Weights of a small GPT-style language model, trained from scratch on English Wikipedia.
Size: 16 layers, width 576, 9 heads of 64 (1 for keys and values), MLP 1728 SwiGLU, vocabulary 21823.
Architecture: RMSNorm before each block, rotary positions, untied embeddings, normalized queries and keys.
Training: a variant of Muon for these matrices, 1505M tokens, 5742 steps.
MLP neurons of a small language model. Each row is named by its layer, matrix (gate and up: input weights; down: output weights) and neuron, and shows model dimensions 336-463. Each number is 128 + 32 x the weight over its row's rms, rounded and kept within 0 to 255. Numbers have three digits each. A neuron's up and down rows have the sign that makes its largest values positive.
Before each neuron's rows, "fires before" lists the tokens most often just after its 100 highest values on Wikipedia text that the model never trained on. A number after a token or word is its count.

fires before: "," 95
L12.gate32:117147180045123113111174116077167084146115110138136109122117087126084098153170084149125103169147075163129104184080141108186080115102140080147169131157171169159062106193093098060167116120134091147087117152134104159114135143138180133120122171122108106171097147150134099153127140178092084072121157087120117091072133081131129176095182105196071086093126111130133140103119154138137088125103
L12.up32:066129085095069193142168178126154167130118102123159125090095097104104117168155138196141067130106089142068127141073111174140140116072111162182151150177168170171136066184169176071121104134129104145140154124125124152088131135118076129098146124126167146094163119129075176119124165124153100112112122144129144153139059071109128125125128141112149108134106155108072109044150137193158091116067
L12.down32:114133125075096118167140154103132131112134165123125129089172129064124126107111082086151123120132176078171125105174115115137093098235152137080135092148141096114065078137119180108151157157101144108114155107182114095094086176110123116122099180095083181106121179118170116058077079150125079198123150134145123101149115126136158151171103054155091121128173098152109128146109125117094122158114

fires before: " the" 36, "19" 8, " a" 7
L10.gate993:098183156113139121167108133128132114123171082127120123170140108157166086141112193133193139129128139103101154111169080123119130109168140136095111137151140153149168112072086126110078133164138104059091163142151164146102098105111170163111151122105147117181144197163111119094062097119091118153159206132085117181121131095140131166070103220121146093097080107106099113148107094154168164076165
L10.up993:182099077186134159157178123163132130123134124113157154144122099046195168151120117140142121136083163163113160111163176138152130149117137129096116105158138121079170161158110126224139134145133129114069182125168107110126090123173077118122151098140153150158158162192098150118078104175173081161174129112156131170148114114122120096115117105138177131161137130139173132151143143194161134110169
L10.down993:129108122116108156123123106148086144162112164128098065117124079167094090159122122174144092097187117121132156134121118101161170200129124137169150102105127129186172134162067107142095111106174145120168128146122084179121128169100152091208114098161082134077098152182155075162141171122124163074180133088154132118150144095130042148088168093082147157152088143107169105147140091113146158172079

fires before: " |" 85, " of" 4
L12.gate607:152096147143171123142144164116123100100091103103150070100098189171085058143115116128148149126114183138112103099173146153086128149106111122132122125112063118112120151193129125174113110128110139138124103114154161141092144061127128181157128143123111119174129134118133091077107126196105146159187093161129129164183153100133135103095100142076123152150148120115139077083114124174142103121094
L12.up607:132114160087171127052100141168162154136129170129063095085115157148096179124066145154115113101146139159156144114129117118110160143167081071152173174099142193119140170175126215084157180047150144142154086132139131076142132161132135116103127159118072144086132147117137144126072044130131102098102157113146169179126174140171064109156138174111137143081116123118127165119132121108081140151090
L12.down607:108100132092125054145121098114146158158202166085203154112137188180098093153111174150113104109152127145144112121148160155164187096069159206064109078127145058118085125120141160084116110133124085156136163155133146111185161098129108151142101112166142152089174174077124146132151126167088179105099119162104101079173163101105110140118186133069065101140110166189151133117129171160096124094126

fires before: "|" 55
L10.gate1368:100197130045175145142110137140120155091103150104083175109188175154137153144073133067144084152159085078085157100090088113170153150118093105109066192192139107098072112041144153124119123167113119147184112162118114140088107107133128094139151138099098101153191123102104109079081087161169109128104140147147090144150132157128121113118126088085112114101097125137146081138157135110148121152126
L10.up1368:121148149093078141103137143108090137156139106128133132135117129112101095176126180151147134080125127092153150189127086133130135152122125098092132147124217132186137164125086116123154106113115121128208118143144133111088135120111155130108150107100077111119150078098005115158179165109128128089107080082127141172154116087124106175123182061115079129115138174107156120116104122099154105135064
L10.down1368:085185171187133099099075142100116105076132151065183113076155138122072128129160135059139141129129089145113066131129102101141104143129145116130132126133152122141145075091057132118150153166086125097100100082137150118181147151066086111178142135146108089085148157130116140131092126150133149118128161121177143136092118149141131124166114084153096170086214141092115124173114159132196119163132

fires before: " " 57
L10.gate608:220178097111150077128105153164113132197153173074169106098100106128164180077169107173089097188156170096099131092150129128157129184125173123100126093091139154175141133114116118137136117149104132131109171097069126073122126117137130099141088117115109074130176170114131131090135161131130132087092093094131148171053149110138096105079151062165149094094124119145129127111159145087130145115150
L10.up608:105161050158127181146141164080128161132181173142171088134083135164113154104154106167082148137132130090101117095160138063095173150169151117076081128082121159159174160159124142196106201114166090068120138159202140126080117178105085115108098116126132138107149126165121100147191183130107103077115089143091131120106173082149150094097133131176149174112077066157156099091170061097104141085165
L10.down608:125137215176114130140098152172137151118143110134142099075174145156131106140079146148136135081117141086112131178154141131149116115101091153092137094086155126167129122158131123128149103104125077128101107137080119128131154135126114105194142122092119120135144116114135164143188062164192162156105177122129153150130138151102127065106193079161104089153110181138113114133115105167130144150102

fires before: "." 48, ".," 9, ".\n" 5
L10.gate1207:094176147074140147123103132120147089125168135156150106155098098147146178074117043102179142169212184129101156128104153160168142118111141145138102133133151090165202170111039103103155103118140177112127224130104148150119121096099122109107140143188157098125181105115140135179157130215128149121078114122163170127122147135133158129104126149102101187097118084158149112151137165086173157170141
L10.up1207:131118122084129108150142161165123106126164165156141108177139129152133117131116149169163138098201149108143129159150198181121140089131163090149124132168120122115143179146069122116080103142148092174143124180114159165207087141143125118082091110145122131106160100116097109125147191149073156115092161075146163148181098045156158120094094087147105108129147146080137091128107145108140141125079
L10.down1207:098159089124119071130089061108135109129156217155133129153120102087195153126105137118117142123123162137120122162124188113103095123123117159122134137104132054160119141173104141120097121159161114118140193111107151100153131166129179134147168146144158093134110098122184139080173170046173200098126148160130184176065123061120074127141158161131135170135155090127116125091170082099110168081117

fires before: " " 45, "–" 13
L10.gate1397:107120151106190135158121201113126078129118065126117094070160182128147154047151121097114151124166185146176102125106122154144121215174154128143158148182120148156152121086093138168088139145105179106217086144068130151143170108057113124149075148092146123063094105147113082085131135114125124128103142103124149123088126065147085124119085160072127121157127136140123130081102102143132185189176
L10.up1397:151141088109123104090109143098103174141138116109137159093110163114183102166194147083130121098138084121104186097122106091117106119050172120132093144144179073105122096151100084105044152136120131102102105145138156103157144128136164122190151117125156160153111079089197088163095140173143137131152169117183144131110130132064194143084113123090173167171151205136161111132145125161118087114151
L10.down1397:100144150214149096102139114102090143066151162135176134153086163125147125124141089139151175168163118078158089064102101141085123199078141116074127128143075147133096110139122089118128087086145142164124179067136125130118154152113062079194165133109111121066109074114117159098140137110184118135105121124103071151145177121174188142129168150161142093190095157110178122109148156147173098159129

fires before: " the" 44, " his" 6, " these" 4, "0" 4
L4.gate1059:079123149111143148126153091094134120115145140068135132141164161151129136110127117231156170150110141084070137110053040118164148166116152172144130180160129152169125166134118117111168136145069133146171125170094145143066094131160136164096135147093102099153137146125119123086183130096145130075125138100162106139164107103108105081170116098179058119132160120124134121151113163151129059151114
L4.up1059:111118133102128059132107091151109167163153096168143106174163096134094108107093147127098170130153151147148170175118097101099122169158082121128103193180093110131143092084046103077092163143121123163160099137127080121132098094054105148102101126138176098115169120149128181115183103103093135149149182181114083126123118131067116151096126101147117162138118160160146110102152158155182115142169
L4.down1059:116101111162144178095127148110206150144106118110095083162139155105103119063119156163093134176103120164116168155111079116129115118136149144182153181104214119140132123038124172163112118137137061148112063073140149139130063053164150117133118197110162124132107138115066148103083132141138180177115198133183193127130131099114157138139115107125143157110144175140123150162135139115109130156090

fires before: "." 40, " million" 11, "0" 6, ".S" 5
L12.gate1421:126130129065161098115141166087165109102149095205116125121169132108107109128115138157106148110087130135096108179173074149153209110105123181160117117118117136131130083135114067097118153149118126059106166123154177121161120085124147138138104149131062118075085091109128088149114080164093142135118102101097091149173166094141120154144145137053051132107136165153156162144110173097125133143193
L12.up1421:112135118114134159187144189156098152131151100218122156193154152167084127106117126106105129067120176127120106124146144128131146129064104123130079113126076091183115157125163110142149096180138180131164144127181170102079161135147131141077150133084147162142120084168107139118118150118106142066161116093072203126131162136047138146120134111121083130113167107173119080136090181153135148133170
L12.down1421:146155072187121132109118123121098114098157157099113137128137049133114150092134161142089153116113123189056176151145084123130165163095111156137182157076174121160129178133111081156114144072144112139163069146094174103110090203071147172114168143110182049132105110087103102149122132116107174154166099072166103104078072185134096084162117086227116103157137181193145107082128135175129093134074

fires before: "5" 12, "2" 12, "7" 11, "6" 10, "9" 8
L12.gate754:142151170165053082123091198169129138120120157116084071113119186151105186109083133168168086173183166164151152087150087120171126101158110148078131157133144087160179133137190136110140158076097109113099129120140071108135111141100154155125170113144091119104122120090087133092078125142079077105071128101113094138107111121110110111095159129115133115091110100114149129132150117188110123073066
L12.up754:200111113106069114107104128121157128149112127125046075122140097136167134109081135108128106172163201134169116139134102185106128070164110122147176135126116071145123110163126120135074127058133136181149105110176101122109105118109186140169142104141099139112163117158121133106106148093065121134096103100153130151078125106112162100149166108120125108123136080132158069119156146167084148079139
L12.down754:127205055070108171126163112148101119108108166128105175131085086040100095097160174151173126129162129081159122123167179108138154107081081150109204149122144167108111125103199167150123102124108104093112102100170118119175129122088162132144161166135078176099183126145152129149093186122124084139193090104092118157223141127138132139170193185126127168137156131134115089116118135192130044159122

fires before: " " 57, "." 6
L12.gate46:093200116149138106093120120176083145131102155123193128119120126097155130159144158137115172106142110086181114147134148123136143154069115093123128128106116139130144164158168097116184142119121141135135140147113072142067096157127092098115062110189156156078132137092119151127121164140135116114152084135118103175144129136172099117146140127086122123082136072138119105161135153093064165098139
L12.up46:138135188108085163117129118173122158138129072141139147134133133106121109137095125144178143130134136122121117087144124143176143164090105115123091183166137169170152092142104095132178098124137153136145166156159138091172125095149137166148091102093139137104113105102130125141115109154123082137099050182125100073137150091090123134190107112198126146094164181146096156079138099060088141121101
L12.down46:183133100159124069156070154110139084086157104184079122167119173129103162163166113131201129148095111118128099103103114144139150139106106185162124134101089096108221102062062207122162083142097103163068134126140106124094097176153107163073188109155183109190202083126092149131099193144136133124162109135146180107123089128113108123138130088188160125156125155132153173144153120085083173152238

fires before: " " 45, " first" 7
L10.gate564:112051133135129150146179105136131099137101123123157142107127090120112096135146128124106107121099169114136184117157099104097173133159143127152104080240119161132118173082077136166110084098145141128161118135163161092196213204094135152130109146084097131156139130113115108158139127093116123144085097125085118125105103105148121200069068124062135159191116155096117153100171124133077100103156
L10.up564:118134157163151082116106128127080068163122150131123147117153085102128185149033141107179080167139180149083127092121136151166141125112105197093106155169132185099129172100133119124092133154089092135130114185092180131151157145108160111090072105167161169145119136157102175104083124144136120073136096165117083153141163122116167135087109194127144203105134085089102086168138125060143196112171
L10.down564:102132114129162086151134218164105116149101153168103134082144083186183121120128137126104136142125148138049143168117097128205102133183120153127097074149124111130091098132110163167144092091189152155176195168171120125129186092165114098097116107130208114098124157130097128103154148147115172094098105139115138196147102103102097163135153125125146154148155197124149176081168210087116196162139

fires before: " to" 13, " by" 13, " as" 9, " from" 5, " for" 5, " with" 5
L12.gate559:125138119125129107083131130094159071079149143124124139113103053123099128135177071067101078151167131124177142114130120152059144150118126120033109174165119175143152230140082124131127071182071178156176133135135112104127152153128114095129197086150121092159219133135146205154204099156156097108117100120079101128179150129099093074111107146125126143179199157098062108117140148100150140117142
L12.up559:191097107147088104175089092110154085104060165089117121108081124128149098109111129097134157096203114151210080104091115185135190154134138118187077119140150160136127193158158147149065145093091149195165112139138107126196170113094124101120104119102154126129138058090060135163151125102168156157176113146133125139078114098132086141108132109096149101106135163185110197096161159078161076086108
L12.down559:096145153149092128143152111050078080154130080165087172144131148173145120108130089189104150092118117107134181101105065090112137140112134135137171150114136068119121152064139173117163139109107124110091089062131130137123152083105129068132158136175139095063093131134110096104145139119117168123124118110107079148096104173164105125156077163110165132157177146127107158137056156090171148088127

fires before: "7" 13, "1" 12, "2" 10, "5" 9, "4" 7
L12.gate588:097139082132130100053128038108144133117145113163123128195118090127130109116137149064142125116082079119077109109105133113133179168094135127114089089066095109137113134099126186189058175097100125124174157129154154151103134131083132120125144144131134078097128109129097142159183152108096093153156122119135152059076134132145081110177118096070095109154133097121146113089118108148115087132105
L12.up588:094153116098107161125149140168139149112128117141079100146087133155123084168109107119095143134049152113131050075144110149074131128098099132124125155086091048024124201137147150146094108063174151105158116179076097184100111159159109141104105141173131123155130112121133094138115081112182126145112099063114104133141132143124087138129180086111178105132094163130136134158195130155147140114118
L12.down588:130161156130133147104126183120168151090177101138116123141131148155170141108106115121120099129193124159135143205194141094147089094132177140178149130193153160204103100104178118077135065132165123112166097166118092104176105152083122144136155126134078125103078160157105125087117092131151168120091181089187108087096133121193130172187130086159116140132095114120169163157141116108079097140087

fires before: ":" 25, " /" 20, " as" 14, "-" 7, ")" 4
L12.gate895:115144093097084153166133152116149087147119144098108122144160103082149100160130161102123128177114161092162075113123156080159109110181211170126111146125137102104135189110114147057194146122134108154164073156072123152140147143132119130079114140108104155100138163122072096185071133141183141065106150149116167203167146124107119169208137134121134105143162093079125100195142101187086139142098
L12.up895:146091155115082080130185134135137125141073173104104093116136199084123143154090080176138170137129061174066044140129204120171145083130163147121104160122150116145095149154171123083169169160106150101177094158093155108098121135116143132189063119113123131149079189169116151207150080091191184157133160119121161128171118089148146172109133155083113117107099166146151062115136159131118070168103
L12.down895:098131151174131116124176166110126136107128133093207132061083142107149123074118121115141113130101157115159121125098125070116145148086153085135122111099138140071139147117178093107133096163180151119162116171124121136079131152082125136123135141107125083145114149140172157175066121124129163092111198147125109145126153064137104074134110138088109084079159188165177081134174129122153109100123

fires before: " the" 19, " as" 17, " a" 12, " to" 9
L10.gate1678:134096122162110109102127104130062119160144120128120151147117144189106179148130157134096115114135168103106151086115067082146107118107174170093168145134147155118127182130149081101091132145147104128144052158096043074130146151085143128112155113112088068171111119136102148161138161125148059086142041128167151099113127115157068155082158063157146145106124121132085095124119129060113086127113
L10.up1678:176135105114116173148182121095152158118132124116138160110105161140156123076144103076143107118132146122073175182128083104105154121103139118087149187113134099173128142110091092112141098149175141129094186089171208136126134142168071109072124097123130139099126178098112080086059140189172099109086128080148133133088086130097175051081160192082139156145105134054187117134136087149120108096133
L10.down1678:192097116113083153081095138051098131083119124130173081105131128079182092137108139108159121142078145083189146110113127144094143159155135157190157143071157150070097114108166121142150181079129128080166175093126103119136121170107091118134101092164142166145084133137172113092114138137122143123146125096083133148138127218120171026102115145146077118102094149162173116105133160062098069106104

fires before: " of" 55, "," 4
L10.gate1323:114053150150158141175132113143120183084147191088132146048188078136149144138113122142129126084129176120133069194094115163105122154086124095100169093073149178095113144108129166155192138181166117077124114064154112087142158138045104105200131153128164177124104170101156107183100148150129126113139102159133106143155101181088111050117132164137171147138133142120189136173141101165156148073126
L10.up1323:167112132143159125138101054183127164078185123073167100128091125036121136145213092139139142106165155159090087150111133121172178135074142093159140129107151141105160124161188119169143156138134166123146075148090152159119142133117105129172143155132113110189147102140055159153115150135165146118132170099106087110109124082133145111173147203101111093101077136073153144164112170112135162185149
L10.down1323:087131137104154150144114153158072124157144088091089030132125164154134150131161146086133181048138136137195101152130104175096154072137049141103137117094151136158125087144079142144089133084117083145143122068121146091194169123177115131115127118146148128163123154121131154124133143148129147106116123114166083107095160119124161114159147114078120141143168175156156137153172157141104124117129

fires before: "s" 26, " season" 13, "th" 8, "–" 6
L10.gate922:113124148120125079114150163154242123131141133129133123082096142121166109127144133165099111129104137056152111145077122111092127159196072135072144106140100132169078094114073129100140092145072178071129161158168141163127168141133088096100204144108090135195112068076143172092113116108157152075157129094101128113151166116152061128045079120103176101174089119148087096170183150163148120131156
L10.up922:159139148117105159069109131132145140200117116129153043138121104155079110162142099124143160190152134109094067181071143133171145097136116103103099085180141106127128100094122158143153144149120108103074162162100114133124165099173147102145207134101108181161088139109160101133131192149118155158135127146112152080143133105105152149130177185093142073182150127102086074213119205138158122127128
L10.down922:130122139122138142130134119136095118173140152110132118092055063129096107150085111158116150131111153145101115150120149105130184147127090094129121022121127156196137127071129110096158129084143115189178133154165158128166121122097128102122138125069114165170176104201129080186107170147151153164119173120162101147134113098109130137145134145092177162199128116146117164167147175138156126150105

fires before: " (" 71, ")" 6, "\n\n" 4, "." 4
L12.gate1059:125147085125167099160086112143166038143199154145155087074138053104119117112089144125141111119150119120168111083159157089086126141091134134182084122188138173206179145137115151051158145119138163135139112132065131145165165152107140165156199094143129143129116131126077114079117107172061088162149108124117162099174031123087103137135085111113151154123135140116163117216175148122111131145154
L12.up1059:080128141132138182104094114112142042162128107104151098184097149143087122125152183117136181117149134122186094088139125111087150123126149100173094106181140088071120106186091084102128135098098112117140073101122194157129158127141118097085126145148149101176157114120130159156129117133140171143105123082090143057131101162122111112114117095092163160135111155147121096171102175143153121172149
L12.down1059:133132115137163185127124151155151092115106144143117103137143125129116080115094169180152109151143071141165128103129129175147188099195112139171063125120158172162132152100117134194148153122130153103145191150176131121184147129129125142100077146076089156132125149179121171152141079114123114101152130116143154134147091083087179132130130100126096201134192122148104089160146140033000099125168

fires before: " " 44, " the" 21, " in" 8
L10.gate1279:129180140130106107144111090092116098081138175096194158113096153106158173099086149111142128099083167147085104102107047170100101136089130141129148072120105094094156063168124197146130112123126115066114170149109109081148108157112144132172102102141122150163170070118169149120173127130127119084110215094137102141145140223168122149128162188164089173117129143112154107137166145163104104148130
L10.up1279:143130095187139072085105139115164093058081092110146139156079148119106134151112074136143141141145131176111149184101090159116178112144134107187109157089174181130120115102138137108081133161078127134045141130151147114136178169126139140130188150126149130189115086087088128104137099096096079127124151125108150102130112099111087076096137134124111133077060115133082084112149128126164135122113
L10.down1279:107115112094069172133122149122131173145106151117124123152090095127117107139108105106129158189117051164127129124129105112131186098137161110187086159177113092152146127130126194139109135187129143141096169151122187121110159140125127150111174178155142124157105120173129144110107110107108126133096117135088088135108148111140140136207107205118140054149105130136102119155176084154197089205059

fires before: "-" 39, " " 10, "==" 8, "===" 7, "Women" 4, "Men" 4
L4.gate1170:136085086173195117130133185108154132161092137142159149119126144167143106104112161133110138124094138180129093141107104067183147134138155142160124105160103156121155158144149050090135173180176109144144142129193174102160105185089155153131150147179109129174113118150148057119147108084098114086147140128102119159136065110078201099130140129130125118104147095104066155094167115176137159139188
L4.up1170:124117127129184165109115103115086143077163148127098089146118149164178179191139174155177115117134147083127171126138086167157151133135148111130180153181147103126226103171116053203180087124062164110141084108151093170130156096126124084111121132110123104103128106134096126140118178085096133198145129141105054152160180132060139097135153082116152148127061138154095113106113124143193141125133
L4.down1170:143115158167132112135149139118135157179173139098142097106122087087162130102079125130154153122120092084153114127143120106153176140108125121131146123153140155114107195151179124112101170148112113117121178165149172129142141086125166087095181157153128161094114158141160118120132166161096116140118106156085132109091123106161111137111176093148072158100115098061108097093138164100088116182095

fires before: " to" 57, " the" 5, " from" 4, " that" 4
L10.gate569:159100133151060125122163103167120102156102104178180164196120142101150056118088145173213150086156132128164134160088087113122135145105174140098103165135110140106101181124144142123127157097092075128156162109151110183129137126100136151142178121186160128107144147080104119110118145103180080103088137135155140128162127120155090096144131113115133075176089122081108132126149110115129129094050
L10.up569:104117137135142125117153137075143123058136179133117103179107138133088113145168176076164127063161160153119056152172119134139111104085120143078127175174163133083145174138143114121138124230158110102168144178076144102057163107103147158047107129126160077099135112039146170194155093135122125128145099104177172138149202085119134110112156170177163116040145111178075118129147150124130171094083
L10.down569:120113120135163041129144095086137130121139123162180107123090119141126110094120154122108165123125088137141119136144132085140141169115087114085165121121125116101123113126112117125115107079119144100075111112129135169205157161173097157154175199106128169127116170175145156126044141150051146134168140147156167191079089151111150089084132160158090141109149183131084164116137145161121088132127

fires before: " " 48, "," 14, " May" 4, " April" 4
L10.gate1389:090105184120134141121149132128126146097106169193160136151147183045134141109097114101143199150117190125104143143146156124097097245074113146112138140149131120113090077091100173131157130162113132133069145123122109097154103105151098142121182119123095169100170103066185183122124112139136087116110122158160116104152190159138133151139124133125125193113099119071172137161112117132142174137079
L10.up1389:134146147140119142079164069109155138123142154163165083133093113100184067089097147171129164090098176122137124122093056102145110120136079208182172177150160094113130066071142227209190042146120184146115112155113094128097105079081135090120131166136149084169139095082118105054091099121134108042141137143131101144148093139111077085102091155162150145113117119067083195135158161133095144088145
L10.down1389:093159104145110180052170119065090146115147108143119066073145127134099137075127149150091188137136106110149088138157117077129128101111140104078200099100093161068124096139154172094156101155136064152131130113152114097082149114105170111076149161103106074157145145068124097121105157089114151133131130124141136102130183138164150165143108143174117145153102165129136118193129100087140123106115

fires before: " to" 54, " until" 4
L10.gate1705:126116064137118147147066118113163094074120135129147109128157092144127168148103089104114113132175196145138179119167085085104201159132164140117115115100148129094093143139115105086097156203127141180106164097113144136034125126144080100169145137169133124173140087086171152119071103106111122184112126130150194209137104136147145122100115135122128117151164116117091144186188150131130186130128
L10.up1705:068194171117154120125147090107094103113092135210161136098170092127110116123119158104067096140139059120166111143089090125088160093046159109106138118120124137103117122093099070107140109157133127134131155106161168099112125173119157114152143184159122151146156100116141166090121184109125171136158140126146150167131119148164136125141094183134153133139130135133110080189170139147155109157146
L10.down1705:118151161101144189186116145126140114133155142167183121150151149102181115163199123120059137128084094093152100147168101168125167130116158130105126130102104151115153157087184091087149114081084155121073105110109116159138093119144109091099163167131133101123163078065093104152133178152081155141108160107157163136108145122159110062158155146102101054123107119106106139090119153135122128128159

fires before: " " 33, " of" 18, " to" 7, " $" 6
L12.gate834:195163116089175087076105149144171110129172125120160115157131139095126123159083115120141097063112098098168158095095191149132121140096130099127135173115213212139128164094151160115067204105181102120043146180124083091090158173146088156126193144125149144191191122196153143164149124181160121146186131133177087167135154115179116067146191084114074117139168157149144112117094149116133178158154
L12.up834:205145117192076110157113119141105174155085160099142117108130115110103139191131188156104082083151088075215099121152117132138149170120134149133090132165161133120080120132169116117137198126130199118116110136050169100158119118114117142128126107101080110111146168124142151141163073169119180111176136141102093130147128137137182081118129112113119145142077199098071161119036092142150087145163
L12.down834:119144169117118103142155138073146156122105209117113127083136154139161088165100115086127160147166154118136124094088160198110071138135071063106116120074154128062101101062102137151119117116099137150132106065136127101141174166114083155124132121110146120121120148110155086130143133155120164152127150121136132118080132101113114099071197123158145131164124101146146114116119110134129122121175

fires before: "-" 29, "|" 13, "===" 10
L4.gate740:133099132111111098138153148124132077134092105170144128109131142214175127165098073192153193085182159119175068143056093095057112071108093109114119199136095127122102170122159152174145147170128083176102132166120088184114129161135150090146125129078101141107114117071140111166075101130148153093131092150074055139131115148103141139152140165171119130102160147110137063113129114106045182108128
L4.up740:178120112082100105128086127117175101099147086068141110116102121111174143084114130190126160171174144112114085155136083143151106094076106129115193097123155102131089148159122103062138120188148146137149115153101123131103127096075128109156107109075082124159202119110117139132130099141169085090160087209136112151108130126160115154183178088154136079124060068088109110121157093101138111128113
L4.down740:145119159136172172089142090081127187211106069129095090046054171170195149069137102100115085131115137152130108108045155132120100178161096139146125120137109099170167124067112109114110124152141125148063115143132092162136127190115132161101162097073081139110151081109056073168198167092125147127084202140084140068154109093138078068111128132113103100093135195027129120128185145139101155115123

fires before: " |\n" 41, " |" 15, ")" 12
L12.gate1450:120088134177095117133088079102152146092172129119116111088067136161081130113093094100146163102051125117119136158098175144153138156107097070093139150082148095126135150104084181133171130137114097121164081137099079100120143110166074180108146132134159142095112187123091136115102065135073162144185169154124094131145137145130075060104140163149083132142110144144114138133114127119066108113149
L12.up1450:180121116121084141146180098183103126134082139093105131114138126110090139141096078130158122106124165131124155139139154143083105137106151165202107090117095123151119173123092104150133101148155061067090163128099091105151126101150119172145147104121128095143144152095192170135098175197147178160146131167106161149108113175114146120093135117131164125096133183109171101141142150157168126114128
L12.down1450:098156105134125140095125098084112186133131109089113141165136141131122120115108108106188128116106127153128136153137150166122171125116123146109118159119169086127155179131143131108104117140157205171167122114122132118128154146152071160115149163111130119137139106072160166117145078140193147171090143148129145156141121132133134199090085104146100142147162150157122056142132150087054137190147

fires before: "2" 12, "7" 10, "5" 9, "1" 8, "3" 7, "0" 7
L12.gate504:083103118125145140073121157181146181088143106135145164113134202155169066138135182063119134133067142068132109122197073119136174114138100118167065153139138126098083177100138074101180100101167081077160115118163140134123051071125172185100156060087132134119110146096106107103115098110104127107153127100127123103191169082121118105169132122104128103107116103137167162153186171117120116109087
L12.up504:155108164158114103163125081162208119092150118200153100071121146159175109127176092089104129119180174118111141117095148062107159108119143101058127113159139143144213133121153131116156085090111070095150083140126164177139089191150145107066168128113139155143142107134154107129127184077156114111168130088092145080115164159072193112148088120150113162128199137098112155136193117103170148112126
L12.down504:105141104159143167145144116138153136174101096155160132123162172188146143183155132158164139135118152149090111122155164132097192086143089130125187152193174063120167136131132158159064138072104137108180099087123167096102099099164159137145145133162136154165152119156124107143149089125159152156094180076166145089156144184087132143137118080127134177106145124117196094118091181214032089162106

fires before: " in" 50, "." 9, "," 8, " ft" 6
L12.gate1382:180167127162069105059146192070155112125150118108105127118158139127154147063038093100120134146165108142203168101084064076104186179126117109176150116105142150179102124124146142104105120123128142136155122147167096145119151123094128121016090105126123126124117128116142078112130172152091115120131154081140107062130117153141076091140111159106155135120162151165060103110099118113140143134107
L12.up1382:142113143126084068088111101130191133152140055121089073111106077142121114130142093120125097115130157121120123121153113113108159163133123085156214108081186199081108113102106190185132139162155134200201057097183087141101119152068119146041098105128179157102093172113088132086102127137103058121135125070053106020189135143169094130101141123117089099111137117176129082094166155153106136137097
L12.down1382:130098151101115053159098089083117146098081158127185142178145115133151127067112107076148176122164138160146129147091184087099142108135162164136071112076102092104137096167162136152079074062177105080149145171107112163140161122114114129078147176151097130120141194137163146118142150144107108121143165163136103086101174161124121107111092115121103134094152141122149160154106137180123089158128

fires before: "1" 13, "7" 10, "2" 10, "4" 8, "5" 8, "9" 7
L12.gate1102:113171073201153144137077166139099098179084063101124092107149145173055100188123138140157155119185136113160138116129175110141097142131135160106067126167176145122147143143116141100167166110141131122074185160127218058172065091113113131116133126131121164135118173143170122125160185180037149085117156173129138140134110148084165077082110145113154093112089143101141101174161176130132115101150
L12.up1102:101156106147161142114084137214131210110144142100092120107086138205131100152172164117120151155150150104141159079095122163111141110175182137148131105141119118095140128115137124176126161122136179165104102176110164137106134089153153158133146133136126141135144132128144083112144172133105123134149197120160153099106076134132123106145094158115201139131041123080153103106133157119152140092174
L12.down1102:151083048108094136145173089139153178062106144111122077107124132126144137139112126148050157127158167128131149162159120112113146134171093060078133127086088176180102086105183093124157095101074161109142179097167100165119134083091176094155103102104108101150126146127075153144133208140094202180120123150190107122119170054142117124148128153165103073161148113144105132142135179130117072157121

fires before: " " 40, " the" 8, " February" 6, " January" 4, " June" 4
L10.gate1718:116030178151124109147165174152172136079132148132144089112151112094183107175092218154127208073151161131109137156161129141100147163073150121113053128130152126136103174093098162146104135112118164182152126115155086063137136132086153223129111074152082160111089127056106150105149101124088130134160106089111122139105177171101058133113122126145094130083117112148131098214174107084119144099138
L10.up1718:135161121123094136116182120127081113176142149179155088087109118166143082133126126135088150200069149126103164136136144197141129098101172098158131138130086175096148100186158106136131095138131091119130175113176135072146164130126096148056183122061144129117161065111091157133100112150124144116119192147123151125171152185160118140163126106079169136136124101077190098152119122107161124153167
L10.down1718:127090149115119143088169073104136138086115118141132071146185153093132102104091143085130206116085127109126205101166112112107132158135192126145109092128083134129049146104104186144074087160206194098141159125091139099102096158153150146157169165211122156166140104094192159145198084127160125133169131087085122125128154144167137199137120099064173137109128133169123132137077043077109105110120

fires before: " " 68
L10.gate1444:086184134207137137124099068159137161107119117194140097151105076116139149119125135153126052183138148102142160157186101149073166122141171141110142124114098116095079130176121176091070150141068107178096079167148112135140157122090141112138096189077158134123094067096121154136159195129107115145051122159069135106063148153141129154155099110144076109185094117170159085106116062159121150147158
L10.up1444:178169129116167150142142055089089108127154078110070156117094092134115156123226108147137108126104128081126161155146113161151095092126137075136115039144125131126114140174153090085173172087204077146069107108165129111123189192122183078180107159192169165094132087091147166153090124139123141123120150118147137150103131096072118189128139092117089136105108145202158145082146087126126099143121
L10.down1444:162149093145163169124145154182058111108165094213108139140128125145170125125177109060147151118128111152130125137098169109144089138104137122081164126120185082141182091218122142140110170192145175195114112177172148114150106162115148141092132103157142143101156096088073027141142133114160070153150184172124195168139152164091123114123110151121116175167145101114152169095107054124106066108133